{
  "n_layer": 15,
  "d_model": 192,
  "n_head": 3,
  "n_kv_head": 1,
  "head_dim": 64,
  "d_mlp": 512,
  "vocab_size": 8192,
  "activation": "swiglu",
  "norm": "rmsnorm",
  "norm_place": "pre",
  "norm_eps": 1e-05,
  "positions": "rope",
  "rope_base": 8010.0,
  "rope_fraction": 1.0,
  "qk_norm": false,
  "attn_scale": 0.125,
  "bias": "none",
  "tie_embeddings": true,
  "parallel_block": false,
  "extras": ["capped logits"],
  "init": "uniform",
  "init_std_qkv": 0.0341,
  "init_std_o": 0.0,
  "init_std_up": 0.0341,
  "init_std_down": 0.0,
  "optimizer": "muon_variant",
  "lr": 0.0102,
  "lr_mult_o": 3.0,
  "lr_mult_down": 2.0,
  "beta1": 0.9,
  "lr_head": 0.0159,
  "grad_clip": 2.0,
  "warmup_steps": 200,
  "schedule": "cos",
  "final_lr_fraction": 0.1,
  "batch_tokens": 65536,
  "seq_len": 384,
  "doc_mask": true,
  "train_tokens": 433500000,
  "steps": 6615,
  "dataset": "wikipedia_en"
}
MLP neurons of a small language model. Each row is named by its layer, matrix (gate and up: input weights) and neuron, and shows model dimensions 0-191. Each number is 128 + 32 x the weight over its row's rms, rounded and kept within 0 to 255. Numbers have three digits each. A neuron's up and down rows have the sign that makes its largest values positive.
After each neuron's rows, "fires on" lists the tokens most often at its 100 highest values on Wikipedia text that the model never trained on.

L2.gate191:166148123166110116134105105145123160118137059082135082084201168123197120149160115164110156165094104154110113115137190147139164138090139132144092127162151114132141158092097150029155082100125104106111108112099108120087155128157082204087153105155132126133133162140156147121143142112111124120113027136125116142122094102110143076181195088204099133101077137081208120090167084136126093130134126097086100202133143138180124146121098118117114110159135114158181146119101135135164185132067124117148087152169123108093122164154092184125119123082132108217134105181159160112103141157141143127
L2.up191:172133154153137161163128077111124109090160068086175181115128140103131123115097133160148139135134143133113106141174143112133130115127147098167114184169130130101126148082100159123094136065132105124078120169163108137081108122138056205094190119143120154166145107171092184230137166087140121118121103062110159127070141131143065122146161173140078072089099099080176141137148093152138090137111119128112165196101140177190113133084139124126140111213075143141166110169094127122136180123114137178114114167123132099151140103120048180173101159099108137145116098149150181111120154182111121144
fires on: " Ed", " Rel", " ind", " to", " Ind"

L6.gate136:107091112169092150123133141106070128173119094158205129077132129160115170088113123096139160137117118166142099158120131154196019095182130153094192178136096124103121198114108134135092145096109126073201151170118096090117134118187136132048095158146132094132100122123146148112101078135106124108101164183149130118153117128138147107143156168065160147154097140097129192162081184152118096156149138106126115083103142128107152130138078083113140088080123081170078108133120131098083078156151171114074131116122095113122167069138173159143073168135090100156090102163170117149135084110095146115
L6.up136:124102171111115124125127087081153140157142120138136130074136111148128156126099179180165193070123118078167125100111150144135184130120145135078161166109094097143089128130122057135116130080131121086126088119099133134113123123132143176095175091118148127140174115135117116140147147180124146197092107131060114121118123117172108140077143151125160122127150151147101059112136138145170189182083174151160056087160073111086139045073130143068140164154157093133166153097177115157083079158190111147105162120053156096145113124197147077121145149147111154124103105195174135159186105142086138095
fires on: ":", " |", "/", " −", " /", " or"

L4.gate255:155146085158136098179124149156141104114102097141112070150150131149080174112145112141157112150182098142137116133109124129074143101105173101123181091136134089125098189111165158100049161122129213100081090174157146117100121072174109117116112145086143129114106139139129106129078175117147115135153107148132146138195116094127100172157091134171124100171155084151098117112171122185113156104117133145166121074097124056140099139142157144055083149187160150156171141154173176111157119127079157143132183148106173096139142141102106112059146043105113163152156160175133195094107159125134046102
L4.up255:125169074117123130131155166171173151170105097169145113106132083133076114125161163101126076113114145158157122113172141152103176147130095120117139077109135067114103113158158164094150084122094134121143120137156137163163087089116115121150201113083172041149147103093100157142071191147093119117163167109131166096172162188079103141098118093168161153135082080169096054141127138137141119097105121137148121136149154102095108107129081086157102195213101099148192158124130100059094134094132182139108156084148127104114118059180112114200164108079143123184140146119120170118126128095141148132
fires on: "s", " her", " would", " had"

L3.gate463:152160143056129148129142138063095220076104105146101139113087153088158112158172145140175133116095127126142130122159115160073030108134140135110091151120070156111109147137156139149133060130152162176158081067141144095186121162086189167133102098141112113113106131190135129152106125180202098139130122091109099088101119118119161131102105092092092107161186159177126082133141124152155127120116155120073102177151157090125145131132155081149119130160147104117102106161126173173109137129154134115119161154190122157088086157106170143098094111169161132114143089126163142088041089112112201076
L3.up463:140181123111117151154126116101133150083090172135119106148099169135076111087111128149114112129116150126185092204182138153116148091148136156171104198130139146126137074145057136092134119112159156166123098112158088102224091158110176173156150102124084157102081084134131102143146141167149144181154098115095106118134095159089110140164139172090146174114124160100143138088180055095207138101096131151079157155178109124102129159130169111146143143132115138140065146142130104106109136163168145143090156176094125164092191084122199127099133142209101082136094128208119112142079125104142142087
fires on: " fa", " per", " Fa", " des", "pec", " Pres"

L6.gate234:124109140119229079210102113080114190127142119169082103116110150127094048122143130180142094103137114136128131092148192078132064112107114135080125155074131103075142121108114148097083116115122136142140151172107111096093091100180109148122102114118093133063118149167116172094122077152094125139109103165107106069107119127132160064154114085096133152120149147110082083160138159129121091113139104113165128185092126138118223119176133117136124169129079098119093111065132106128147140123143104108140137157136112076060179134159186132129158154049125189098116151103143129096142103171083121072
L6.up234:108079090181161184146172112077122126111154121101129117043191113076142165133160145145134114118112144104121120138153134113120147140122136132139209157103104150184076124100030102143077101083182107097137123182067122128127126120136140093121171150087134100136105075144139162119133131158119115158133167115160184128151150093093125171130165145088132137098176131125159106132162072194140094121143166140062085132196146138090076081145158114086126178051166142161175131126160155129135092130069094138094121123119122170153123106124180138126122067081143116086190111089141145145112084151080165107
fires on: ":", "'", " Pld"

L10.gate387:131135162080146137110148132122147149085180157124125124084138112127187071192137100163086155097150147133139236148131136145137097126143078141140154159103169110109093174120141124108151100150128140111070115138142109207139118143088121184094116111082124085151088070156142146143110096083160042103091140094152154137142181188118219164148126152097143055143119128163055103188173120162159126141133151120112136149094080104135149112143125182156129113135137107093139097159140128136104073146140134103097182147112143157138090164079095105165101199149108109114165166103106059067143142109123092132
L10.up387:164143087104133147225135122072098150163172144160086055109134121108194144077129159130118155102141132164084125139143088101097135191137154147099137196122095151116190144198123124114132057110171181191124141142156151141135126141116124123143146127076100073087137140157156156157145152149117057158098095115112117097104165115167075122083118136128112124136148143200128056145162102162087129105126158158137199135143153134137185108133188099125130153103103128094088139130150073107085091108184170097126129175139159160126118123114148164146119098128115097096159136156167137117101057111080211141
fires on: " of", " \"", " (", ",", " the", "="

L4.gate462:083102121157090162122176083097150190126114085118097138163092131182113173106153115167126082130115113118136099154128119158162166076102156134196147203143106122105093158071139116147129112183092113134119109147110141134118078149136189189152091118136163148102163147130109068070098155140136064109115102111104132146124091093124144117151078170149084135078109125132111136161075189063128140118177160073098100158159168119082172084172101120171173061152128156146139101096152186090187153102168123156081126136135156056144105115108108081079118110140079172167162128131090097121126140160100167106
L4.up462:075144165108082090115198124101099171117104148145175182153143121127124192088156172135115088126112134134150113127056117139150172118102126131174157121151136101085102102111104125109162121202177117172124142084141179175171155112159120131113073129097135133102128122149117106111133120152146081142085169129114134153126087105131120139130088215167177113083185180097098059169106145100162122103163128131030109147169103176046143094068088080158166145085126171192137116098155143147149143103163096124076107135116161115173095132068181097107149109111131111160090138124124160102087124128130134147
fires on: " O", " Ca"

L4.gate412:098106103181132115118131093141181106138113091109147143138120099129100173200124063119111121148155154164134123149133130117077187134113147116130153073092105173061129116162129151173120090108048096111148136149120147120108172117120069158119097058155128151095122125141154149121164106140139068142128127144136131112120074104154150148126124133098075179071113110042140107112087117104109151154133108106175088129179189141142068120161163144118120150174174114208118101157059133110068095144079064134184117184124129094104173140157123122171170142097171077172143129078171162164176147077128142107
L4.up412:121159148147151086113144100100164073166155086087057108135128133052108093195144146096112167087101172163088112091179101171144112108089182088156113139124166110183168130127105177151097106159093122125117179114130095147146161083114174085113107143065108127117122095106125109112115176173100118094130096089122150166110083119079131135100158148186165152065216131208125126123146115157108137125188100130079129143075101101140126157113117127102077083109116089146078079188109100112189142123139104143091167083169123166186105139099077133132119109108113109108108160098104099126164137140184144145
fires on: " that", " res", " arr", " which", " text"

L4.gate249:157138155211062139120138109097102105131178146125145171175107122122125096165139178107111151102123149108164139068161171103164108071146098115163139102131124151110181110154118124182152070078142127151095105167100147110119161132163105156098146166053150104148119142133097140136121112156135115128202112107126068167120108142102165094121106184170121197025158104126148124159125103120170118151140143110160111134102127096117102097152087113137082110135095163198149120119088123162112136211106116194140143201113130174029134093118109188097122173174150133089157153102119132155150111091091112117
L4.up249:156143073161138124104157102073139089156159134090085118154176130131115116108084142121182130112138178085118114104151133171079124110090128146141090113130148157159166090089140171171143061120152179137136100136093109108106113084159155174142138110131069131115109109192132143153062146154100115114177112144131150130129044117162175106134176156174136144136128117127137165223150069099125143115130119110155137106153079130147126164136131072159120098127152192178090130057064076130121084189128090137161177165109144167095146050149137111082099151167162132079105175070159186126150152105106139124
fires on: " when", ",", " that", " When", " which"

L10.gate403:070124120153144081117118135136138144158083131114106093151139099178157083145151124121168109106128165092182156081147126148090112181156136095158058132161068150151164107148139107115092130142171102119143167180118143124128112174141135137111130058166084101124113110140082101122062183181122158146150089132119127092108160146068153136055094076097090138164131130123134093214114068089127161124103173137179110155189138168107192185183107128179173150186089137135106170114081130108125122150130111113116123184131115119122160105092097162130194084172092132077086191117120142098129170166102127120
L10.up403:139112113126100172134086151142104129137151125118070069124118116149117182215149096113123122161104125165140116130068111100102102127129160115125108124120091150172177130123108092108087117083142155181069130101128118093102085155157137155129156147154154136154065156153102162185143119149150105048167154104081138192142109167157103103118105110132161168123093097126168194132130152140093132136127092129141106092104074135151179101097100123112131218085114124146145147189122151083096115135174164087100129101110091172137088166118168095004103093072175132147114187119107162136129145092150174071
fires on: " =", "gi", "=", ":", "ira"

L3.gate439:076158138122113095138110117124110113092155145153104163125128139105124107115136122154158124127103124125151143066095125099150086099105106139126094075111093108135198157120098123153078113160070120172161145134204100141118106138124134116082078161154087094125124173155118136065162085107151198101167095164119088082214148209138128143155150160129148143192107154128089137108181120135108114064095105118155112178107093120132167167137147132172110143101106093154052192142124107158097140114180125129135134112094093164152176188156138014130136091177132153147088164106114068104114090180157109114
L3.up439:081178052060083118130149113108077127097138137114078087105130117172094154164220140094146133144065154133135127127105184080132120171164090130189112099119142155145126190162124154168078117171163145122166155186122111105090136157113167137102108136155134092091177129113176130161154106121148110110143161086151122112132156157201107111147149148141115183131121112173122105103175117134130123133139165151132122195084223123177143152135137086086148150108157121108165142111134088136100171133164142147172106086189133131156122172059113079111159101110135148110103207072144105161122139071151084136
fires on: "gu", "adi", "Te", "agu", " ge", "Population"

L4.gate448:078129135128135178148129089127126104136191149136176135129064119136145149160112127104118122114115130138125131186178121115128121097152166213162110176123150086136124161096152163164136102145138094066086109136147131118137119133125125167146150152171123209091155147154101116101206113167132097215090100151106088089083133067141101145189111174110115088112087159097168185099150102132078170083092130089124115121108140156111190113181141130188081084097122172125162109106087197184146142158099121129108088093054153113095098129070145169098114091086130159115112131169099100085146111116146160157
L4.up448:138116163113148122125136159111097134092096162095179144101134129125160134120111141078093064149164125166204110136096139053150141162100127205105119125093151147163153147113103164153072137126135114138132164137082118100059094178145162181102071187172091117138097090131125157091127126123142113080119143144126136121126135088109152163179169243089150077163138083138191172107145112137100191105119128104145138115106109151111165164148155130157126135066132073098155107157071134083107134110116127071100134102070138126218126082109117160148128127134143175080137154168194141145102125144184101144
fires on: ".", " /", ":", ",", "ark", " production"

L3.gate375:110162126128119139140177109120116107142154156072150171186150111146139157131164170115138161130099135121140131061124143232165086176107092146115122091139163148146108104120106132144136111097136135110115164128142104100142102128137140169111153144152125107117156109161166200107114124106082104143194154140130161131096115096196150177161115162142106131085111152186110169141173096157139121159158100138147076134140174142114134184072126170082190162178116107125201085133085157056106122167118161148088183130169106123117153075174082162103166092179155154108081184124171070131171075107117128204
L3.up375:156103135114122132104199100119122105154178196127145134160161136135158136135106179149117098124128121120103139107142111156156109175125067161119129151064177137122072126165086153141166089132104136137163125193143117078166154124135099177154107110168112103074109146187168166124157118136130125130139125169136150136093135108169086153163065134171132117077115134167017169164168086152160139133129105135134106196147098119094139120128117163167165092198068091200180127115111142071099155097133101120096179170167104110158105099198093072157137134171126157074104155190116099169144118117116110152
fires on: " that", "\n\n", ".", " when", " $"

L4.gate257:110093126172106179157118157187118092143179110107096153157150142099109175108099113092107159174084140068167136146152137211176145068108104161119181097145123183135159135140174166140078165103140130133111130148145091170141102112132072159135107102086085187110115173110104152178121110142176097136143097107068191158129152129100077103135139150169108093126123100119131114143127076090178200167124074132173180127127130146118057142105088165137106097089113074166157165068090138092101170162089090093153188096120139100129089108148114129077114112139143077116150085075091138132162147099142123149
L4.up257:118097160134153158174092136098149141103109152095103192125087134107163138154091143086112137109142151142099126110101152142193141084170152110100165128165131114132081167126167152110045106109121124115115128084096117128111116104141128107098056155141138093061122161061115107125094125089132093148126085071143082143150183114105154087149165140172184188132157149116086158157099125117140131148082090213115162161142140089121077176133164093195077148117108149168058132140110085122106106159046110131137161111120147161138158127114126055112160169172157094145145159101063203149117160121146081155
fires on: " served", " there", " There", "There", ",", " Dis"

L10.gate1:124096112102131121146190115112140130098153138135101088200174125147139127173127081085144177120131103119110089165164142107083088150114090115209129107087125127104156122133098111115107090173058108100122083119114124125130110053173137192086148188147160066138086128155147113170196113122141098130105127166110095152118148110151126105089129091084127152114117142110118095187117089120107115158140234154139149116160183110140150064160105092108093116207120122143150070139103183143159129175080112123120145194116124158124162112138131049179080123172132067160106125153105155158126083089126104117
L10.up1:046182170117121084086132113131112112135116111106055121142129171102131176076118121143126190127161149111096094155111106075148137095076145124138082164042100121106112096109068123145123096087157161136106075106127090122100159160188117138102134092119125115102114181128126136114113132109114104116143143123133163098152141088130061093078116105107107147135105103094159106201118113162116084168105156162201099149115145150131154136122142163168079066189082140119133187130122152190140152177139179122125089143053115130094197108080094156078131135211108148086093097093143097111113124129083107143
fires on: " as", " of", ":", " called", " age"

L6.gate7:145098140072168098129133176121099128114173175090117064193154109101147114114163137087105101162084145119113176147154186092130083133100132147140093153128150092146107042133150115073084141120140122113141092123109076095107140136158120165144187140148105098181159098136097133084104105127125155169141197102153123087115181150102044176094156165094149168106103104087123141146162107096168153108137087120157100137113198140165106123186150170198054137162105158155147125108124114135138111147126070089073150148153121130115181147159097081102086091073127144146169226130125148132137159130157121141
L6.up7:153147090145166063135059157091143172081125175143112134128127105155153138134159125072072168079103101123169166086107132089101144144155145189056144188124139087112167139126083129160121063070162166166134103119166037149086134145114138138153152086113154117124135151122114121095205090162094117166150142130108083136160147140156115130148064130062136206126148134194117107114146119121129170148104093165112142105121152148118128073161128147112125114156120133098213118083101132154066132148130162103116115137140121148146125160094175086127141152099126135099080158082137137161100178053154159188
fires on: "=", " su"

L7.gate116:124135101121086130096153135166053196093124201110122100103190136102139102108117109143097128123136113094163169151106122101140142174112097136111128163102134152140103145121152182111052121187159099130089090169085095157069099105190080165097141133107059177162107095153112149083148104135178064134141090119111132161140171119098078164136125068133110113147138065134141136114128205123115085121126105125133168127140167158130177162167095055089089169121088151146097125116124141116137095142110118065136093189160166123085149093094121173121081103103122189095160109092181085127167141078119106109
L7.up116:111138133106135137174156120105079145126188095142116112140152111179129130125127111128160198154131183149156196167121083080092109108170146123143224115139140111126133178193106104093139112116075109153109137171123164166115097038147169164076087187120119142145133101161101112131151158122154133170063170138149116087140148166154147111155180113138113145117142157130124103155119157136149140107143130140128085134099111116142123153102114117172110074098100115133142154125168121074154074167167147118147104129107150185120155122149159079208186107125141130098222153211065097157163140176082088171
fires on: ":", "|", " |", " /"

L4.gate434:116115119091136159071141091179084106137182153081100088119125147158111129166119175124154133109122154104162096143135134176113150073122143093152179129165164122115115139113158150119147065145155100082179121058113105150154121194140120140104183123148139074156137197115110095143088113120061117113117080157083110162179105165152138080115134075125101151132150148121133086178132129154077137191135138164050147118133129111175150090115128114068155167129166091154085086117135131139066111130118110161174117136189153094124145219129096094086065126143124130118112154102165120075087116098083205171
L4.up434:135175077174073169103173070150153078148152157121131106164088126153080189181167177151141142152103166046146122098149068103138152120151144106127140123138176084073129148101122133116105076111197102111133166067164135170142131139133067071168182114141155139136118110199166159133135167129086111145159165145129125130137128156122057085115100151192156119116177167130156059119120152208099125161172134165148161095100174111118125118116144151128098136145174085151104131159082148109171131126130109205063130108106156166156138193119086150125104126119111107103116153127099149096110159127112166144
fires on: "\n\n", "0", ".", " name", " time", " average"

L2.gate212:156075155059105064168078141097134141133126046089104107148091109129115116149142119117138090103164099113115101164158173092106107123076127166178049141087127131127123078144077152093122120128105098157142131168147148137136154201165184167087172095085150118136086163093068159164149101138141132081141090160107142130197184166109149140138169119070142162124165104085105144172123135131099087091115118111136163123140092187117150140091121108132076120172124133154105123125119174102126138119124088115131042128103147090116057152188151083141130151068134126206159179145091143101113140150077142129
L2.up212:138144125057103082129101103091097155157113145110094128136128113108164100157130143155113129210154153127109149079144148117118115155148120109103169156127086143119164144192094104079079104099103142166113124154179101095156161143179136159128083078171109190123101190132143190148155142079148070095194112110149080158176169142176160149119145152083143146127117098123158144114153156176127160081147123146103174126131136159141227164146177116127124166204126123120112098079093084099071158114099107139108092170078136079137099150091127119106075117117155098163178163160100091089064110143117172156
fires on: "="

L6.gate24:134181177079095157175148108101136150063162117165092086115143120152208144130146152059100107162143143167169093179148173157175106116121157147102132120176144130187156095114147129116100133113204152156109089097163125097112076089135115184101114068152102182180083134132170182136112159149148143112130150139168093112131159096168141133084148128119129133085110156108169097099110170163105096114142098227161088124119175132150064138104157088137114116091139101099050159130103179095110104177132152080160129137103101128091086150078113138102075076106150174117103121131161112122117112160110179121
L6.up24:093139109114097118112133149108072150104109125083143085162139142134097090156127151167121117185069174132138150180144173119105041106070149139200091102161107191103187096155140132154116141065183141119127071079091120153091052140143168095088121155119116130119127167087158177107077096146118132171121118110151125087108058147158104157126083116121215110097158096104127143084103060146083179111130117183104124199149127111139111117181189110140178126153159084112110138182142145130102134139123146135155139126108149095120148145141120186158118164137134171120122154160121089163084140168127193139
fires on: " des", " per", " Per", "é", " by", "r"

L10.gate273:182109161122061118117119112141118131144190130143138109036141105136168113139132153124146163092120097149138129127116089120199150132138128145078118150146160114167164144090119131126135136087119173087093126196085158162135101150038151154164108116110117083049053088114118189093147133143144139168179172185142140169154113129165150156140160075070079158126130143146146141214147117132155091116082175124125120099119143136132117131148149131191119128129166171076154216135147082143107065102136146111081175141103135134129129111127084115069130119090153105138139146074127082119199083104142162135
L10.up273:094126109120133185236133140061114179169044162101102163118134130070148120165108115063111149123105147115133123151115168051172114145124160136127145107045160140169144137170127090164126147130129092114123133205093150065134165151114127140129106089136137143115105106108135153096184168175172114145137119189168125100125100047153120139196114110112100109152122105208119130127139094150123168172090105128104091130124145163136082129119091130153179111124119154157145084109092132149145179055140137079107098107093177153136122096099189178154107137107118085085110101117121070124106157110132095121
fires on: "–", ".", ",", "%"

L4.gate509:116146130147118167114153049151056130119116103177119128116166105145113156145153109103132089123150076133110049167075182143125148115150187101140110136095174157116100158145156125172124061147112167212125156114163111145096165151142124139125160119119045114163138038192106143132075175085122152150153128104135145143105102137113111191155093131140160160131135150115170152096131187114143168138124146135054133141105151132101111137093155137122159112122113154121072083173189137140124038046147150146128143166163130125125161154047129090125110137095161162149113116149167182118116137090113168080
L4.up509:133156120119088116105122184082193173150132106112133185129133137127102106068111134091149108139170175125089149104169131108101120117130113146165149182177140124120139153146143123096133167083125081091160116063094093155149112148085150133124126114174146133105136170121099106112130090174109124095091133106145117146129123116140173092120092126157108114060170085132042161144133137152136100108168110000114100118136136167116150092086115125137165129132092063156124117089049134133148174165160136117114145079199137091129101051165143138106095151182120155134172181154060080097155154084111081124
fires on: " U", " Z", " Ot", " Ul", " Er", " Ant"

L2.gate198:210083164168162110140119109113130086048089145141139158113163165120223126079119087110091132133168097136101110145130142095131141070093093119097099085089134160137175145177131113186113182142139127106120139089154103161118109161130170056132139132114096093163109196159136116123127146130086118205151149164149158126139121118152075150116147116133155091097093161158130143141153145121105120101085060133174139091100106133125122053124145154172099132063140123130144140129092139121122122099111133106166098102138088087183143123153096111100104036060140152193133173065171117135160076084162098148
L2.up198:098106123134093171196144131139114135155095152163149149172082107104175121131092204113049121123126097150151116200131112152148134084075071145064132084124148133088168100176120106121131165077152134132173129167115121138146159085163129057133105153147128117082087166099070156104079107088084159120091076132113119120149141090096077173134124140173164102118104141133118105115086167121132129195096146178150143103141140107126122118196114126067111146158123148135101125221135127107101102151111117132080131124178163166147150092127079126151142060128124127189132151054105148104173106070152075110
fires on: "ae", " together", " songs", " work", " in", " more"

L10.gate299:113127063106161140167156131106101169127185080150194139107114146127151123115060120094086121071077110087079131106173133133152083142164171154087201153176109079131110162095127082087130153125149130141120135182124175123117134088114162149166100120106138197149114166151156114143158160203127097170144105102102126137152073111104200110154098166150052135137162163090083078149107173117122119130188102121103192114147113162149111072183118125130120134157215111105177129124161142172121168110139142097097170133105146098135103060087086124145207146129125119157144112128097125148116104150119142093
L10.up299:143112176133100159133179183137094185137156107116120143153113146118078175060135112166120147097100139137098086119141071128122148097090159128191117085154117098115101074181159116120124153117133123056186100143139102110130098121143119156097063084225141097118154126101122137162093189159103147158140133106105155146050160130118152078131146126118155145159097115137140139110126081115092133119176131092125053114150116194111140128081112066071143115130111170167115151113105151082103121227191097138137117109179126132138141149164149116118123122064105078179126113127139156036125151130161155082
fires on: "'", " th", " Ca"

L10.gate222:087078094105187127088131125165085125128120163079143108118133101093075126187067095091128133122101127106111166151145078105145112115148073114202044102114091095085160105138094078099149129156107086074060059171074100108122082129128132124169132195146171167085125143160059107112154144098152123138065143167149144149129145149167135113153117105099086100138134139104102134148143177189069119112080144133075107149079148119113145090152121137185129145161155115138127128112116205161077096121153116135094139152139158149105110091144144176079150120194163098076131161139135123135085099151147079144
L10.up222:152165173050108183107113151181081116105132095148133126115170104113136098153148134127090153104104130161105188114109154138109110174129096151148145169116181170099134149184144139157124077117156173124108104171113069075132165082153141095130106132117057121148091096104153128143100102193119113141115164200099101122147112130095103116181073135159089162129139153116200149074153125066164107140140128151149066136131158102136150181084132117088082126009052134138099118092107157179162156183130117092161194140147165115116122074139113125122136101143121170138158172132133166185131145148109136140
fires on: ":", ",", "."

L12.gate263:119153114181152089170135158150130112144153163143095108183145095061171138091133130100144095109132125102125133195124144114134119074121149110145103210115110147102163151100069149098111124149146158091118140098125139118140098141086163170175115093180131156144087128172153108151165140177095115175133137140149110141100172138072117136118179178115054108123167142129061108136091114125121081165125131124153098143174126097135164125104076062111127250116142166119081161145157116099137069140074147138114098110156094102081197096121120103116069151051115165098083156092142123123146120110073070165
L12.up263:152141114115149128181098140091166159158121104158194139139096177114075119167158168110168123108072198138085115118133084112081131094082154101142148098141140092114130052110142129128148192177131190104122095166149119112143135174154132119124151150085124179150129188094121131110148139162150117073195111157146150148136098109118169123201146054115120153099122113128100148106149134100093091145154171173121120125139125095119065176110150126072194168074075130122091188081128123128155148156206131135169192093118162099159168112093148146108126113115099125132194110099134114199156110131077082144
fires on: " was", " per", " became"

L3.gate230:124102136160107133139151202108076160191091171128128196106150157112137118143158110194102103160063070113139169100158157158115113061116173103158154070135097153106114173117116117078122100172138110142136138105183096115170160036082118149153179158145183098151159059088098080146138107137091107129122106081173146124059121154144143127177159123101168148108118152074122100181174114101079103109063172151148132126184113101101108143104125131153123178158148162177139135136147160105065115107114091119147141142161110135097119123109132082099113144137137126209158143164105157118090142125080101094
L3.up230:135124159154169159107073125158195092178146136138160119124094098094152180135206139103156142063151129137113130118123095143064154093133188120122077169143079161132093082150144170161134108168151163132169057124132079108088150062126108147094122151082090131140115153124178150140119138155143157173112092113113098073142177218194093163160101166088137114093129127068099117117114114156158106149199091147156111170103113162153109066144172102104065079108152143160122117128127098162134134122198108148140146124156092111126176154154102173141139142113113133095065143130152089099159152096154096172
fires on: " rel", " ev", " dev", " Dev", " rev", " imm"

L4.gate251:121141137088149129191096119204127208090136134066123088120146134130097143147099155120099202143110113144080142115084087096119153121102159140143108092112181097097162195164137169143157128069112075139094128145115082108059117193121165136112118128097195148137086187141119105107088126155133128088120099169172162107118121063190103121119108081117101130191129088125169120130146100126121137157120142135148103132061125069057111113172160165141110096206082099164165140080122110123169166143166118112144123179093133102093131088101162141160091110068156128134152150106200121110155113152143148137
L4.up251:106090155129151155152125099162105148151095131087155085124099110129128155103149131097161184103107094128171139121159114097122090214171157093122110115154161164111132138152118130126158171159199112109151111176106107107098133191099151136082088174069168106111127128203169112180110063113137136096102121162071101079060115140084067095093110137156055115183173095112156143127115141101147091201115114110191138099100155154103146094125093138100141117159064095162120105110109071117105122178185104151122074139116129135159160170135131088166146047158089108192134141116165137110143133115160160131
fires on: ":", "–", " number", " Roll", " chart", " debut"

L6.gate264:160189118176163130114160094153148114150174102156147128132161130160138102179145110118152063190152153162118163148136115176126050154127113088127171149137163138184146120097139089129066161119159130108169169133101175156111159169168137146141107131159125163108117100142053158168155069130137128142117131158136150125056162110114076088129124052084135117128154172076128095077117137201134133121111177140125070132144133155082175133119102084118112188161114151189185126143132147122138103140139084112117143200123150072164101107050118129161073109162102133167150203097134112160106162116085160121
L6.up264:108087130173133150165097136124112207075122094157072131094091122155187131125149099179105162155133107074132178104116052122118111133149062116141165091061131147132155120118100120095127160096125117102115155104159155100182095153164122088116109103120096147127130086122098159149114063122126143134118114115180178046111092113113146100117101072160130160100107135076159089128125098129115145151177165079126101118133128035128136078137123139183134128127116058203216190140180101152172117136102165120132134100067152144152164158083129165103117088134140077091135079150153112125110109162097091127
fires on: ":", " thr"

L9.gate446:070114139132101175125114150091084116128147116080170182137129123105085073104153161083144125148095147067089128096144118073096084080118139167147113116179054103139126134093133155154109077107131141144125135106117157098109124158117117133200159077133156117087146074142132067164162095198122115097150092091100162105151119105163081125059105141182128154120149111144160115191161150139111092156139147150075171069095101170129052159110099166168074098122105127142103137126161130116147165143119125114147089159196078149098172113197093147107096156171134120149141087180124144089176170075084130118
L9.up446:120137077188112172072152123163096144113151129113090110121123091126135085143166143145133142125207146099123068111128139142069151089147129106040106078128153131141090133169150165106135123132151162138113158107127140136153158131118136091077107155186152096150107156101119096163067145145053142078178096075103149118095111085183097148136149099163125171128120124162198129145098066108088112147072128151093140072084051166109123183157123176173151119119110097135129133140165139143106106131105149116117156125115080120165116172081080126139085133144140160137144130125171074059185139082059194151
fires on: "n", " French", " Russian", "an", " German"

L9.gate302:144114177136108139125121130159109080176058155136149103154127161101170098120120093139093196184104157079152141167147109133144139146182162142154113106212117122087206124113100149132120096168109106144115114153089105075162122115170195110097171104113161042059160129173120117167130102143128135148117137134123115131133108123131172145139107096231117122100084109085130175191127112145139166131104094096101148110082112120117138096113086173179175174134165153173130122115082151114084106133092160131174148121176104123099166150124059125187112128110098089152143083086052141177121139108144105163
L9.up302:105134186128109125164138100073122121105097097131115213106087176123182142110159101144150097158108155142109150156121166114130133089129148187170119085153129184085084121063122095162124152122196089167159159083119161086114146111171125067137102094119105152085170149143130062092104155097151084159164126082132138133096135126147107064141144126182086116107076091137099150119117122110150169140148196164150114153152120149131138116122122173184100128091171119130127059180075130132098075136082123094069093096127095081144135163058134129113118155177140049127111142168175114080150096135116145183
fires on: " there", " There", " year", "There", " Detroit"

L4.gate458:131147042128104142125143177132151160144125177113129123092100161078091145146127170106116122092148111105189157118098134071127101120152133090113177147079112126140148122072143116124067120117119138147116161108148104116113096116183097137151128184180127184116129194125211169130187140069152106131125115105140168117083121109119122041168065158147156129100136079089168147176171183134128196087092077072169070100082112090111124143142143082147149120096107160137151081142123153150128143077183118130080139117137126084193160092110107118150133118117101113096105158186092049136138134110123087107
L4.up458:120125086137117144136135139157177182140108082102109107113079164090162141114127193077136125091162144119119126143111116050150085173110105123086062099104112143181168109090116112147049100125118139163067117097116122116134128096149149092132114142174114153103091159143221119153110114113149124134143117163126110125075096085173087107170074134109152138110112125163172087156050193131158164148117135097201115120117087121159148111138120122110142144079175056091135154132126133122134130145150152137086150141208112064150205097105115142105070158075095141097108161098135087104094154115151055096
fires on: ".", " |", ":", " z", " y", ","